Weights of a small GPT-style language model, trained from scratch on English Wikipedia: 6 heads of 96 (1 for keys and values), 5737 steps.
MLP neurons of a small language model. Each row is named by its layer, matrix (up: input weights) and neuron, and shows model dimensions 0-255. Each number is 128 + 24 x the weight over its row's rms, rounded and kept within 0 to 255. Numbers have three digits each.
After each neuron's rows, "fires on" lists the tokens most often at its 100 highest values on Wikipedia text that the model never trained on. A number after a token or word is its count.

L5.up1005:132144124161132122133134146118159163111113142150113138127136099111073092153166155126149170133101132155121175147110119070136114150128126101152099123081162143122164108152130141083137117145112137153133081138133128073126137110149119127150182134103112137138156165107180127135107186089109131142109158143125126163136104125082094140144134108116088139112091156127117120123104095117121160146145153126132119142130136120172118116110109132117096089139109118101113110109140100101145090049146129142110123139117121092143201119194100140148159122124142105134134169147107167100210104162124113091118134139138101139136161144120104137114146150145114130131148126145102152135111129113142147144114141144106134149155106142132142055127073121125061139112154143138133161133159123167074154114122104
fires on: "s" 34, "e" 23, " of" 16, "a" 5, "o" 4

L8.up1030:108153117120128142133157163111143139106096145129115169153107114143130113126111125147118172187091117153163093131131195131065159113104166111130121128111139128116141090170136119126125157158110132130134156137161115114117135091137102155114130135078124136177095093102150132142147173134110119116152133144137149114143127092124118106145134158172183110108163113104103116085116172164092188140127121122144078106145122143114109109098074156132161128147095130143137133136107111104087139103136113112142145166112126123130173122136140133130139171132131093117106148140133135149150132142120050113144148141158114125091153131141083162091123115136092115132145129088106135097104118111104138121109110149073104098146127144147157098154125155125144141079158103156136136127154142145123142141124095
fires on: "s" 30, " the" 24, " " 4

L6.up534:097081140132059132115119157115073136125142120128120102146171105151140104148139145115109163104117120106134106127108215091113180123149096120118135146091140115084123142189149149098094146135146117158086129112127119115166094141120132121139149114183135103100124112155137125131148129187137120161086124114117096119109130118144159108144154149131102104161153149096136157152150132122149141144151149139102136120135137108119107110129149101118107111126151142115101135141153137073089098132166135104137130143132112141111128175130116135117168166122106101104104150128110094115138129104125144082152135133096146119108103153181111102103145116119165118132120083173138139120115150126103114123089113186092133128140050134109139100108120120137133077127126093127114192107140149158178177135133136
fires on: " and" 29, " an" 20, "," 19, " or" 13, " the" 10, " |" 5

L7.up1212:136108147105094172149126088123127131129136104119117113162163139104193129108113089130130109165149196147134111116157159159135132118152146101131166138129110114121086111135121130069106158109150136142114166120146134120137140092096137132143128092104138114119136136121114143129135134131120124166176110144147110144098137146127143111171117161091098094169159134122153107135138100121104077131146136124135100117151153093136164103067116147145113176146141122143160109173114146109108120120099082152124127160136077123138122124120143109125154092119104114148139099157174121117105129142164140124144152123097087104129112117099091145119184098100185078096114139118095108110141130142124154118134138119135113133138112124130121092113165169145117102150124144151158136122083138153146153141151105
fires on: " and" 38, " who" 9, " which" 7, "," 5, "N" 5

L7.up1388:126159149136119141115069142105117136125099135160082112124151165110122097111118129081131088140136186149132142092094129100149163131127138123125116132135178135117078126118101120150084168121133131092123119154134118119110130079151141119118183143097161120167173122127169124161150159123119142180076114097117075129114094138143175094171106128172109110149176164158142118150157149106107123145095165141108097150154147115171095115113137122132093165127142115107135172099152157117116120115082081173116132111138151140142146121138091150089137124105086112122169140130155114112121133136133126140126144108095117112084148121135120113118147103110137138111113142154105132092155168143105095141122129196116170154171108101114074101106130163130163103115161112176106122120146165136139130116141139
fires on: "," 33, " which" 26, " to" 12, " that" 7, " also" 4

L8.up1292:115077144128097130123118126141079082104099154142127096124161122149131133142099099123113143129107120116161106087113137096108142167115087158125089112113160129125149131132104127127112109102125144143115141147151136152134133122107144131138159125149113150178157139122107127113108165162128114141144137091093132116075145092104132112153138112105114160098115158096172150132145170155173151107109132137107195132131153147157105112149135106128116086140095156111119109132145143086089132045110114146140149115126113141097121127150112102114146181100128112110083081126122122117163161118131143122181101110131129132108136160162100106109141168125105137115121110151143178143153106129156131153134134143117157134137077119146135099091118161124114118127097179145101099169143155132140145134128074
fires on: " |" 69, ":" 5, "):" 4, "," 4

L5.up1362:102126140121119105113091115088107142060120122152116114146117120118133152143127140094127166165081156138154138167109132157148110129098151125134140160151101134105146082124101134120123151054144148153148132166145131107098144117125153133114129131128131101137127139154118119157124133119134105155133153122130118086122126117134105132096129074107125081142126139106137163099109133131114150130158119089170101136065115124172141116089119126099146108139094150171048112131150141103176117111151109144138154146167129124096139079147119141087077119073120120110131142175133120097095131146143100129167138094114146126113163177120168109128127109119152097098094123148100134134145140126145121137092159129151146139146133112115125130171145116122092162145105175094103119152101162163123128119129105
fires on: "\"" 43, ";" 14

L7.up1090:152088173171090142123141092116147142107130139179131068108132097130134095089147137078129102147125180134087128096076145117118114154138122110137150150076115121159116134148106139095077173104121085127099138112137140121129134086124101147134191149115142112108170098121156105072139107138108153115157172092146114143107116138117150115111079116128137120143164133172123146150148156105154096115127140142128146156109181138132154139128101127147106122145151130097130123140149181112113122140105110200122146124132144137135167120109140143095128141107127163139164139116096106115110149144144134086102110121108118131127133129150158126150131111121174131090108129120112122086139150134075143135150130146081121149148068129119116111147154125101133107106091107133128155134120138149154119100146141
fires on: " and" 44, " before" 12, "," 9, " to" 6

L6.up218:119096097152090172113141097093116115105109119109094087123155127142143094106154124113149121129110142148118087147121117081103180133117106154097154163112121128100141147119131183144086143092109108111126172151158138064141093112121172086103181087120118115148156100107123129096118129122181123150128150114121143110165116134134106135156128099134153129157157138074122125115119115148139136087105156139126156125121137117123096126129131096122119155118140116134086114129144091138096112113113112185120161104091143163118137187160099118089159157111154105107101156098166086156149103104170139139138163153129103137099126104139133137138132135075132112139147110170182149113159168141127108139140127136101127156121112114118118087178086137103107114130148098168098144139116108123140155084156122
fires on: " to" 21, " of" 9, " not" 9, " than" 8, " in" 6, " /" 6

L8.up1177:089142137165148155174102111112129154108118124155123108157137107078186115115113124155134136118130159089168143087128123132145148069134141148115095124137128109127087100124107184156126159132129106164134119097146125076166110126148127094101102122142131095072128118145154113131116115151119124103107129099110137156158120101137113129150172103115147126153107117128125137106114149126160138128167170096100156186076112152137113130151124163148131105109128151129149172130100106137104155122131146106117114148123126160134091129115090120088115151116089180108137108141194111133162145111104115135119084108100158119097151137141128114110133078121133175098128139122132134139159138160149121166102124124109172153155115142156140124134143111130152100112153152132108113141127136192147123136151127
fires on: " and" 25, " " 25, " the" 4

L6.up973:037098145183155099125152138086115176120118136100102107109129119103107096086116125123120111142096111124129157118120152068146133109104068110174158121109108123117129104142153124166109138135099118127152126099154125128096110101148164121115171123124157128096152117126122165091148086132135134169118125128176132147092133083098089181147138120162129077128153113088111132124162130153121112139134172114111148127110099123118131104155113142086126168115132138124125141102142105118138123150133112106092108133181139120140120099104085137062151112097106117101131152160118116145166093184144142105124141088127089139119155127119127148113123122101083131100111110139177135120135145143156161159099159107084154143175142137118140112144107090168111146116126150083147137143077139135093147108138128
fires on: "\n" 35, " (" 24, "-" 10, " " 7, " .4" 6

L5.up1003:099124110129168123152092087161124135109117134151133101153111134124123113127111116084149161127153149115154136128129143121122110145161117175138119121094140141106124137101115123144118146105141070143149142137107141095118123124120116140175132084148155141134128081090124138109123136171093114124101166085156108106143109136165170115136170163068108136111157146118157125129109125118152123137119123115125126121138108113156139166158116130155110133122125123104105153098095127056100152105123139098144126138096111114100181115158122170102101108151116120099180140144126136100179100153184150131171168133126038119126104155144133114114135094102145141108135131098110103116113128117127120154114106129120153122161102097135151113138140118117097130178100129148142161092121186129113107123154112
fires on: " in" 23, " of" 14, " at" 10, " –" 5, " New" 4

L7.up508:115086128146146117112121116108117145115136153134093079147149118147129111135146156138138152165101155148115104066119143150125142143098148100126172133138146112143133112164137113135096123097123083157143127179158121131134147085137166082142152166152127129140136075113170129101105132141141121131128106122124113116119097119123171105136115105124144096139117160143100101110119102146131187122125165155099143163111133170166133166132109091137162148108152153109115116145140126113096103116113131154120148150125118122092137102133127148099169137068098152102148185123122131137118094149127147098167162129113112112069140109165110135099116119137172096131112118159162158085119141168109145141163138172141133145147087128161121099152125105101118113112096095151105112115100131154132157108103089
fires on: "," 32, " by" 10, " a" 8, " in" 7, " to" 5

L5.up738:135115174114102165144103202096137153095117141101125134131129139150199143136109146162119127106100111143148106115108186143124159141111112147142128113083135121139120103106133140106087166106124161103124117132128118134149126105131117104103116148084134079180090087150184165143129106132118114122130124106114115096127119090126114154145099115153154144135146159112136159094144127156076090111140113127121131162143160116147139119088136165117114103136134134143120120094106130151100097086061153126114143146124145141122156182124109126138101178082145163115144138122150112138154133135093121100131161149168086094130110115126118158113160168135115129129129095129122143156144134138134124114129077103077131130117088115125120121144101141137122095146107161140139163172140114136129155081148154
fires on: "s" 21, " R" 14, "N" 10, " J" 8, "R" 7

L6.up831:118122166135128093164146127148111121143124145149129155136097162127141144115094158149117129185124135113184147109125149141134144141158133105168126161076161130107128137164101144133130114124114108112105139113144130107113167103133099145119087140137105120117109105160131151125136163109155113088104169124133116108144117075139146138130119117108137119104165114125157120116161120156130172139149141167122165148116167165121138096127124139160120123108126123115130129202106147137105146138087130106111089097173154106127166110159153121094123153132133145125103183161098101106125099121115102090150128161094058136112092138144087152108125129167136100123111100112105166135163092099103139145126182138110070111115152139133187125125152192104103133124115097125155106164113138135126143131125103
fires on: "'" 27, "s" 11, " 1" 8, " season" 6, " 0" 5

L7.up261:131130134118096137096110101140155146140115117141101091136149150104115114160120167112144125147129152094155107146152153123068149105101128125131133139098074137155105111153061166154091119162125102126150205136139123134106157118153111132165135086096131164134116134118123141102086137113126185141128104102115139117124153154148138120144142157114147107156145080147129117158166172140134109098105130136150149112141119114149123166118124117126098147119155167113143113134133149131125061126100071137128170119132106154164161129135124157112127101115118124147100131150123090118143136160111146126118132120095101087128165106105104121126128117109138138124108128134124122115134148127130133175131165162102179152168092126151077050135116140116140090102127157154141109128089103142141144123141133
fires on: " and" 49, "," 13, " he" 7, " re" 4, "-" 4

L5.up547:144137095152131164114118171135145159086139115113116128119109163113125115116131160127095141150122159133138112153120093134133153127171136094124111113127146148151114113171121161101065134085109119131101124122119122089143107115140130096165140136118113140152096145115155136082170099145121130148148178165132128136116141137125136127091122146138147129121099126100140138171129150157147130099105141156152119092111090133097127166133147103112133132140149140135117103108128118117094122144103078178072135105133081150185151172117146127111123114176121122126162169088131147143152106119190132144156087094143140085153126125054166137070155148098134127103096140148123138156117179119114132128125131108125163146139139089120110134109124115141124105164098168166109130126089147117131145094145108
fires on: " at" 26, " for" 11, " to" 8, " in" 6, " after" 5

L7.up1276:123145169153119099116105139139102102137131173126141113123148124130117116159090139113152098127124138132148110125080166109131122184139190151147141138114127125138130118100140146150081088071126148146132132160157097125156083131176122150100150118149146120132128090105140166136106157142149152143106146155109088095152109142152158172147119098120109090064161168132119161114087144104175121142169150137104136120103141129123144147102115124113086114159107136156140158087129148158127147161125117136130133115177115102120135119129132140118077142173146130094154100098118139120131105113148109159098141139138140151094129095163095108101141115168131122105151090146132171090124161105111147139163131150135125139132094118143134142136120128140126166096126100127102120125086121136176110141141129
fires on: "===" 14, " =" 12, " not" 11, "d" 7, " ===" 4, " is" 4

L6.up1395:110118152107116175154137116116102171114158156106093142110151151142152131136125098121107152163087127149113104088118093095096143150106134114129143146089086146134117080137129163118103155116126110176168175149115128150138094129126132117174155113123133170169067144129163150119124071096147157156139155110145100072098134125105132123130161138111107135148140133155100149113159148132140135108119138162127121133146110176125095122128078128131093125100134137144112139151089134120119111072136140182082131175107135153130174137096122145067120145131099141120126148128155129093162118133139107159151124067113101096163125126142137123117154161179136096123128157150113130121137157144092127122126141171128162170160126135112104130185124101182148146108118132099144133130131141118118127105133148
fires on: " to" 27, " in" 25, " To" 8, " from" 6

L5.up1206:118112173105093158151113136143115130087102114119119127084104122123129135134103133134089143114136107139149137118101119098137139164157126133136166163121159163106140127129102134105100130092097114129188145112132108103140114094062127109119106103133149144102150126074123125166213117164137110105081140128117135097120071141146141155136120129131106115117133177138161154160103122161094128112145155141126141145135120118168135111145127135119134136124124147143135125124156123126098082109146127122049103113108133106122133140158131123131114129116154148156153135134140123111187126133162120103115131154144132063174136133114118148146138155118140112107102111105147154141145114114086091172173088122087148129146142122138112157139109136113136097083106109148140097108104142139154142138152125
fires on: "==" 39, " that" 10, "===" 8, " two" 6, " four" 5, " one" 5

L8.up287:080121126135088121095128151116107121139132143117120129133105115119164111141105126145119146112145164115131157128093131150120095141105104152174154152125118112115113110141132119106099150127129102093090126129121141137117114109140133155144197114110149131125130165117141158080147138129149136161124137097114125083152122089140145177107096085098104083155177171137125140148118130092154091114114152131079122145143110140148134145164109140091081179136102168120116175132155103101115088075087117140119131109207143139128144137109092130085145124140099171099164116096103118137144125145149100133148115160120115100135099137155101164136152177120131102137067125115115141122133094086128116125151153090086114154159092144157108154123129178103122155122108153161101158088131155135160119140120128
fires on: "-" 41, "\n" 8, "/" 5, " 3" 5, " 1" 4, "." 4

L6.up1146:109150126094107192115099107150102126076096151134138129150137147139150132145165105149159153142129144111136135124095107115116137178152145143146132134125109089162121120099140124116108137107095076112152127129184100121089141100128111128080192114128112140113121141099096204079130143107145146155119143065086145142147150084151140164184114137137094124151170130094133094141191132163110140152115179119131189169125133134138163124164107129102097173082147142111135147100118103154164110125115105094114146133132129153129151146135129092088146171099150140089090119139108092171099127116146153096155121121097111156114144099157117132086106141124110110134134140125068123099103134108093131136140118133124089152150085137138095147148118136086138091114087109153122148137119115141137157117144123
fires on: " ==" 39, " ===" 24, "===" 9, " ====" 8, ":" 8

L8.up1376:085143171148091185126120152138117177102085167106127157095121141085108084140117111153143130114150115138170119137099142138104096117133128113136160143141107133095131120107101143167140150141114140105136123120154149121114091132148120122127101151103116155121073134171148146172129144150112167120164173115094136126124111125135088152148132119069089107137152126136148148094128122149109113127147115113090180156125134153116107151145117167113141158144117134114095155111115139115136111135134137151115085160111108148157149121113120133113120164132082149114141145182132118147092150126114118133123140119127137118114163080142116088104115144121126158121145111133100153052150133125143123180120120141094172128167117123142138146189116124122076090126136143101111125185105133150140127123112137
fires on: "-" 26, " the" 16, "'" 9, "." 7, " " 4

L7.up826:122104114148169097089088138118130113147172100137079095154105099136139144153125186126123145152124136105095101087128150101121152127104123134151124080133094109111125130161154123158107137131147137093114126127158128121145114133132176141165116113142120108140127142089102156163120157160136145139093102110153140142129137100102123100147176122160151114163146175105107134107114127166099132102153138098091089151099135154126088124154118134114114142071079117109100156174149122136113137132096147149136131098119127142122134135129120132153119109107130111182107126111143164100114109113128096181118129114100102119090129129087119141123130112130096124107117131164133129110080136136164136108164117162118133136124080110138106121138131065147077122067134102172136111109131130150149156124125123
fires on: "," 27, " a" 12, ")" 7, " the" 6, " that" 5

L7.up812:103114132127087156135097110073146123085123099123087079131144104147139105138130168115120158110135110145135097118137140099123145110151139149101147128119117122119130129188120165119111121132143142084128112121169130096137115142118144086135139099123122132144104085113133120117095084155101099161102106120124129089080130125134110129172150122144126110139126131132162138113109132141157150128130122134097125182137085147147114149140147095109089104100125154081136127177129151062086125103128105158111145099119106168151159123191095144101143120139126124146155165137165114152154102152129132146115149173114136131114131122166118144112122139161134129147106144155100140144131138133171131132097138174078179116136118119138114128142139114140134109107112137167123139127106174182150161102113119
fires on: "," 56, "s" 12, " the" 6, " his" 4

L5.up844:137118134122134123101130148132108156122192145127126121108140103088112085147102110092123087104175126106102119130147153089113119156138171150153100156090105120130104099118086141150075135108108121130151164131110105073148159108122115144158105132176112117112137059097132134121087122163167135116162141076148116110141160114072115133142095115097129098143177151153179089073181171126080107147141151131126166171160144127124127151109076122145125131084136115147150126125161095185146110082121109185130121153143147111100103130148117087148157138114115169127167101122141133124096144135114135104142132127130094148122095092133083116184159151088120126107102134165132087127143151146096147132155125119121142168134124081145178129141133137104089143108131136127091120119122126096146119098116121
fires on: " under" 30, " to" 11, "-" 9, " of" 9, " from" 5, "in" 4

L8.up1456:122124130124157091143080124127126127128111113167120129129162110146128171115156118114123161127131147116091111099131151123105117122145127103142117093094108160162133127129154130090099107108113143186181093122131139060126133102129141127097110144126146102144143127150155166136150134149116106086150155092137113152130093143110095130175152139130167105087132148126153154071125132113075135158079144147104153131170154127119179128145142130093151133131134156145123117137152117094157120137106136120090136173137144103102196110117127142134119116130131148112083153149081102148138109141163152098119140108160115112144128179152141124121145096084140119089138094147132093130124163063147127098138105122089109158152108118118141136116142126134118130132140116125154174099147139137154144154158092
fires on: ";" 49, " |" 29

L5.up734:102133184190172116107106172141110163136062158145121136121128122136103118108099130116145161142123133161120124140113148087093111163107071129139157120134122110119103064138151128142104117135143124132128167143158131136121136113141127162153174127119184151133134081146177136100144142113147154142125130118144105116155148119107108138099152122092155123149127172084113150108149143095089107143140121087089143151122078136138131102140131119136079126174088163115165141146112119124153137153125121123101126127135097125121154133142127148109126103117101109137114155139126103135176142191128102103159104108124097095147120127137103137149145100156133085115111153179126135163141123105142139137138096130110151129160097125130136106169130150125142091119117098128144144124119141126110153126139125
fires on: "-" 34, "\n" 17, "s" 16, " under" 12

L5.up1181:125110126129129101150067138132111137100130109107131113132122085120120102139123100147114152142092090123145121094095138143089127127155131159141143142129142114173101103156100124136130123096123132113128149112166161140160138087118124130116154106141132153137093085116144122160117163149117107100129135115082067115108120160163141191122130136118088129114126117123120190134128147151160187114152172157112161105142113091120093100126129097135112160093138142122078100131144146109143126145104122128128137159112111106145164090142099138120146160118125122169126145116098099173140125130129137140148099090116137152171146131112098142130120124109139098137123139122142122126145121096124182119162111129108146156120093125161127086176120130133087099122145153110105124063109117127105141153140052
fires on: " of" 23, " from" 12, " to" 12, "pi" 5, " with" 5, "ang" 4

L7.up640:136107130123091152133110156123115114118138183148137151089083118137149088166178157165136136173112119145134140084093093108116116111157142138146149156132098127128139128108108166099118134100153114140125174134140104117167146093097112139112135128150147167118126124118156115095163125114125096075083115092108082091141114156097153160138119157141102112138131135107084148170142114157157136133144174135109119135138126132153134142147086097127123129109139150074111092156151108139112104086147107152108128140108098138134191126123119103086144145090126166108116178139147099101158150107159097107138130152126159097141144126167081113152110126107123117115081134148101106096085128107104149141169110125079112168152109112141113147143083155143100128126150140124080130135125142114133143122137130
fires on: "==" 21, " of" 18, "===" 14, " from" 13, ":" 8

L8.up35:138144116109140131115083114131067112128125135145147109152077112139136138102154119101101095126111116119116129137133180070132155166136115134125168106138118139134176107137105110129107106147130127090112119168157072162119115139085129104140114127094085133176095119166130121155174147152126166128119108107120094141128137160157149117133133132142164128121170129117176158129176163166134119143155149147116138171092166142114083122108177142159116124077144119106090152143148166152109131107157099149088119133117126158096137176161123174151147140118135122097171115132122111096129156120118100139137135121111151132090151128127085141113117104125099131111104127183141140112140131104164137148124136139054127109130160119129135107166116111134131119143124090168129150131116145174153170079135144
fires on: "," 48, ")" 21, " the" 7

L5.up1052:133108147113107142107143117111158164121124137111123112124154113108111156145136122131156084129129116099096139128129169129118123141122095120137144125151135080129080159166163135144090162124115092110118125120138140121079084094139167091147102106154171173128169104091128115150133060160157176122084158110149103124123142163143118121140144161116095077135105146135142162117121152145121177130124139144114129171141120091118098135120147091111131136129138102118135138093149136133095111118155139132121165171142090140141104147188129155159206139174130136134144129106124169086125121136130133140105129110142139098139092151145100189109138141083143141119179142107159105116121206140087139107153123132125124128136141126125100135125115110134118090095126101123164124119104143112133146097147152
fires on: " on" 70, "ed" 4

L8.up209:110132120111105134092083098133126132094119114143155101149121132115122065134106160101136137155100167154078140126093170108097128156124077116121136121122102134085128140147129135157114120117120096161173138147173154189096117076117124160095165137129181114084132095123191149139139123148135122142090098115126129126160137153113133114173117133180111105198135117137128117149137123153112116160093182093089135176118122175168124155146114126165120101114129109105092128147112123162126106151128126137116129155145144125138150124140094137091119127121117126089134106125091084147120131098127128109138129165092116131068099121119085145102130120101135129107105110170085160112149144139099153115105107141092150172151098114096139121106121087141143132110140131144116127110119136145139164114138129
fires on: " of" 35, " and" 19, "," 17, "\n" 10, " &" 5

L8.up1471:108142143151153145157112128124175101125124132156123099145175101127147125105159078078176140130117122133119126078125135097110140118139121135146099119101108066132168106122101116176124103088101110136138173094154110077117117136130161144108132102159122121133140115117127105128136156147153150122133160113109152125165107134131141145175152131115098092138166130119132112103141185138145120163115088160138173103146113150113113120166137124127146137098155091104109153121114114110138106075130133143121150172133124121116150165152168159069138168109091129134095138086171127160164095149133116125134112117155109142121112116121125144123176122154114088120148127171160129099122136114122101143157183137090145121121113117138158079098114125141125141145125098150154149118128122148175157114131109
fires on: " in" 22, " 1" 12, " |" 12, " " 9, " at" 7, " To" 5

L7.up1482:131131150121123144113127129062125139078138143135085150118076123128097149148114122141114126154085141152134112107127100166122113118123121111144175155121115157127121128135129097142169112126149110109158149135127142134104129136103162124116103122135104137138134115132155136080144151105123127094127131148092128120126107137099120164145086125094095150135141128081104130134170105147200134143094146138154112133180132135115155170145108146139140130146104135148124146110141127131133126067113146134138112156148156141088168152131140096118166152159126136113156152111146128155102112133151136161140170119174139146109108110192147105097130151116160131136143126123146129127104121088148146116156165111094109105122106103118148149146104095110180158149102125114102162123103146107148133097116147
fires on: " of" 47, " a" 11, "." 10, " from" 4

L6.up634:139153125133161103107110083106099119124146139177091129181145124100126112153080103105159166168111176124122129120116141115098129118105170137134133125152150096118134138158091126128109121127141102099167110137099141113096123136166144145131159144133143139140133092136131167122126167141119139162078152072061135140141166111112138119091100144144114096135148132102152125114170125107133144094143122093101122167146154127156112131117109145144088152093122093133101121162135101129125117143101089152155154167147114133071115085149077136121130178073121131132113146117109091122111093095096095146144161124116148101083117100177070078105138156107122110107067133139108141115100158100143151103173143147126159132147101139139135091162115175118092139115121112141137085149145141141132140140148103
fires on: " \"" 23, "," 12, ")" 10, "-" 9, ":" 6, "\"" 6

L5.up1469:092146154143119166082154160100124116133128125116109086093130158118133117124124115111150127123150113143114137140136115106139126077125105142138148147115165164118125081147101132152099193100107099094061172195124135104123095091148140151148151116112128121120109112104144109143115105159131176125121157094122070105182107138141096129125150092126124129148127161161109188095120125151151160131128132094138163133094112118112132110104089119157128174111110104115118101100122140104092111114153135145130112172119101127122147141168098084101113103155107122102153122063133116148122118127152112130171118133078083102133099122139123149125141078079113120092123110113115144126117115149159087092158123147139135162147132161140132115132129144165095136094114082156143131110116121108074170141146100
fires on: " of" 19, " to" 9, " that" 9, " about" 6, " over" 6, " 0" 6

L7.up988:139094121113098132148099135095113137107125121150132083125134139116161080143129126104136110122102141101165113065121164098116173139157125125157122143158131146113127114127132127111091143182119120115128151161102087114083089128115187144106151105137098102097127104132167138108133134168159135163121100092099118113145097137118142126127115107113161121117158180127145140136119119163177135108152155101122120146133126160131108127129131114112091122138122119110119112170130191096101112134095143116125136185128140119062135148150055134119153140088121112090155146157129086166119147137112084102100146138147132129118126148157101115128119120096124117135160101161125145142143111136102111153113155088090158139134129142114149104100119080111092170133128117164130088167094119134145134125117104
fires on: "," 55, " and" 15, "." 5

L6.up563:116105144126117182149115103120133131131107120122103141146111134076108123115148154150173125102140137112118113104159123116097178168151132086143107124124101115093117126135144171181111165106109105099120170107154128078141168135101160106106135126137109109141087109114148154096132071123119130097123141105171115096167093128110121130154134139145157126200151127117151123161176124151158201109128113106107146169156146110146104112132114095116113110158109141149117152103098140124140132130131111114132194169161065126100156166123133119125141155123118140098131159123131058175110133119129145123113113101123147116092105156124129128135134084124106135108155078139155119096140137146125097126106140120143153165136118100147112094145130102128074135113148117176121131127129143144103123128108112
fires on: " to" 19, "s" 11, " over" 7, " a" 7, " than" 6, " at" 6

L8.up374:094102158160129133122125159069116130129105144114097123139152133115191142137093175089135120099171117097166105107141119104140113116084130130177172153109139159147135138145116131157107145116128110143124181127146141080111087108124111111135128137155123151139103118105130163149126129131123115087113153162126121159142100081095134133107170119112120091131115083139117134065144148135115135137148112092116178125126115096142086177087077115149139160153126101129136161113140101106130166112122125147120111128139128149122159104147134105087100137060103120088135135099157161106168100136094131183155163114119107120088112117124113162126129158068171117100148153160090144145147168147128128174149138157069122109136110155136139134165138112113077134080126144143123117165138151150152121118145141
fires on: " " 29, "." 24, "-" 13, "'" 7, "/" 5

L8.up1373:099105151140125129111140167162161151144164137111100127080137071142141150114161184076147163155110186131105128155113110112123132164126137134139119111100183158141137132092087146126113158069100100082154095097124127129095145081112140102124126104131101132133118119107147151127127107107160109111140158132162097120151115101153101106141118143110141128149165094116148125134120110131150106090119167191154162159098146116095079146146139085156109147129137123101125100166097106126118134152126130163080136139124104157109155121155137149095111144130127133113138152099181142139129105123087125145112086176113114095132153112115104153153142155116131161125078125114156151121140151119097146144145153106081145137168127149141097116121140100131145153095107100138143132110148097122145148095158126
fires on: " in" 49, " of" 13, " on" 11, "-" 5, " for" 4

L5.up997:105149161162152159130141155138143119117132107147109125130143094119116076118124115128098120104168123109125103073067194082102138135088132148150127146126131124175105131119137161137086156126130094126096126130167128121116167098155102146138123112123139135116142109123115133118112129132098132111119161114128107093135128112124136152131093070147136139125168137117129143081139141109122135151122127135122145142110130126151143162120118131126094153074140129128141113129147113124133127095127092101117127198104115121141163133084142114131122138093118115087123110108174101123151150163127148145145120113092131118174101141166145106147117149109160137098126126176149096176139145106125110141149125167091161111105168165139118151128131144101113120098083110133121131121124098074103146150173090
fires on: " of" 25, " since" 18, " years" 13

L5.up908:093134158164091159165123139117166125131154122102111125120129124097124114169164179167087133160120121114147107106105142103133136112125141142122074087147140152159134110149155138121136108120121172144144149101124093166108101142147132161166141128102131124166159104105123135095122143082134156105112155144126131161124148088132139140152124128120141115105163132117093088141151110121149141165137123107111112148131120134133113127139064125152131095124085139115117090101095097154150136102108112126129161151107150122130132126125148089132155123134131057157161125117155138104163115136112136114160186153117119150132157118086124148162106089166133112130107172114110131098097182132095118127140132147116102121140115159113167125120122100140151117147126159125124155167101126132106131167140105
fires on: "s" 35, "'" 13, "es" 6

L5.up1313:127075130139111128115108110146119113144135146092094160136124116117186145141104118105102115116145126171122125126172138125116130120136112131131158131108105130144124068154124145134098116109106135089154102120140138127129124079124119100164107113137098136109118114128181119125142174140115072172140150190129145143118130147115150180145098123100132136106155145124123120128138105145121140150164162128103108186104131091177150143055132152112125182113093116118118139166135105130093136085115106173092096118124115127145145152170105116102136108126115134128109136143137092156110174195137121081132162139086127130121138148145145087114131104087165092128124124099154132163109156161121147076137115092082118161127129128145123135152102130150130094132129134162133153151097128164144132126167147
fires on: " and" 48, "," 8, "or" 8, " (" 6, "." 5

L6.up512:114142139121122116119130070135130151109107138167134142096135107156123111078134156125164158163138133178132120190109130155093112137146122109132124123130119129123101126157130108160090165121147143156159129129111155110126152088144158139119151141171113109135121093103110125117066134136098161141150118124096164112125129143129085131151162108131136109137105130107152118134129149146145149133103125122129110114108159135113137153140109158121148107103129180152123124160141118066142137113140113119151157152097137131087179118177137111129109194133129110086105155212120145099079122112140117164164124118133165185122161139175140143095095156128095119122150127111135148116133122131167128151107149121094121133116120113127133168146114136099133138115128141090157111172183132169124141150114118
fires on: "'" 46, "," 14, "\"" 6, "s" 6

L6.up487:100088110123089155107081100129119138148152150142071109181131133122170138146145149177149146097113133134095102116103158126097136136160106113137140134110145125131114162143102162145094148123138115154141153129148143108093115074095088107161151124134150122140158111113097140094175145121111100145113129111131143120135105143130156146152103139137105118149163103126135149161167134144143164097115147163136142113125181117114100123175162149116122109150141115160102179108105163127130140117117108117149137138128140113100125141121095128133135164093103121153148161121091065078137115080145100114154109136093118119090094156141134117149119088123175108096126151148120169100119105111117116124134118127131116188138120121111136087103089094069117093100154100139125133106098169140177095087126132
fires on: " and" 37, " or" 34, "or" 7

L8.up247:107150114079104146148113120137085128082119166129112114161091117128160102134105138137186123135117112150081121124095148096115170142144122151124128136135084152127119098157132158168128107112132114120124159110155130126122099107119113135179113109137158137146151112122128117091175119131133141165099097148151104102175123141111127132160124157082124126167135146072126160172150102171129126067141164103123135114138083136153092158179138110131141126097112140131087148141092150121140148120118139147131126124132166145093185116145141131102188140103135144107158137100160180131105120117155146159166143118151119129091085118149139107163147126123155115108114149175166101131118134141162084111122125170127128137116100107140122110168120103155106160155097107131088170114106101143144125088131117
fires on: " a" 58, " of" 6, " |" 4, " to" 4, " at" 4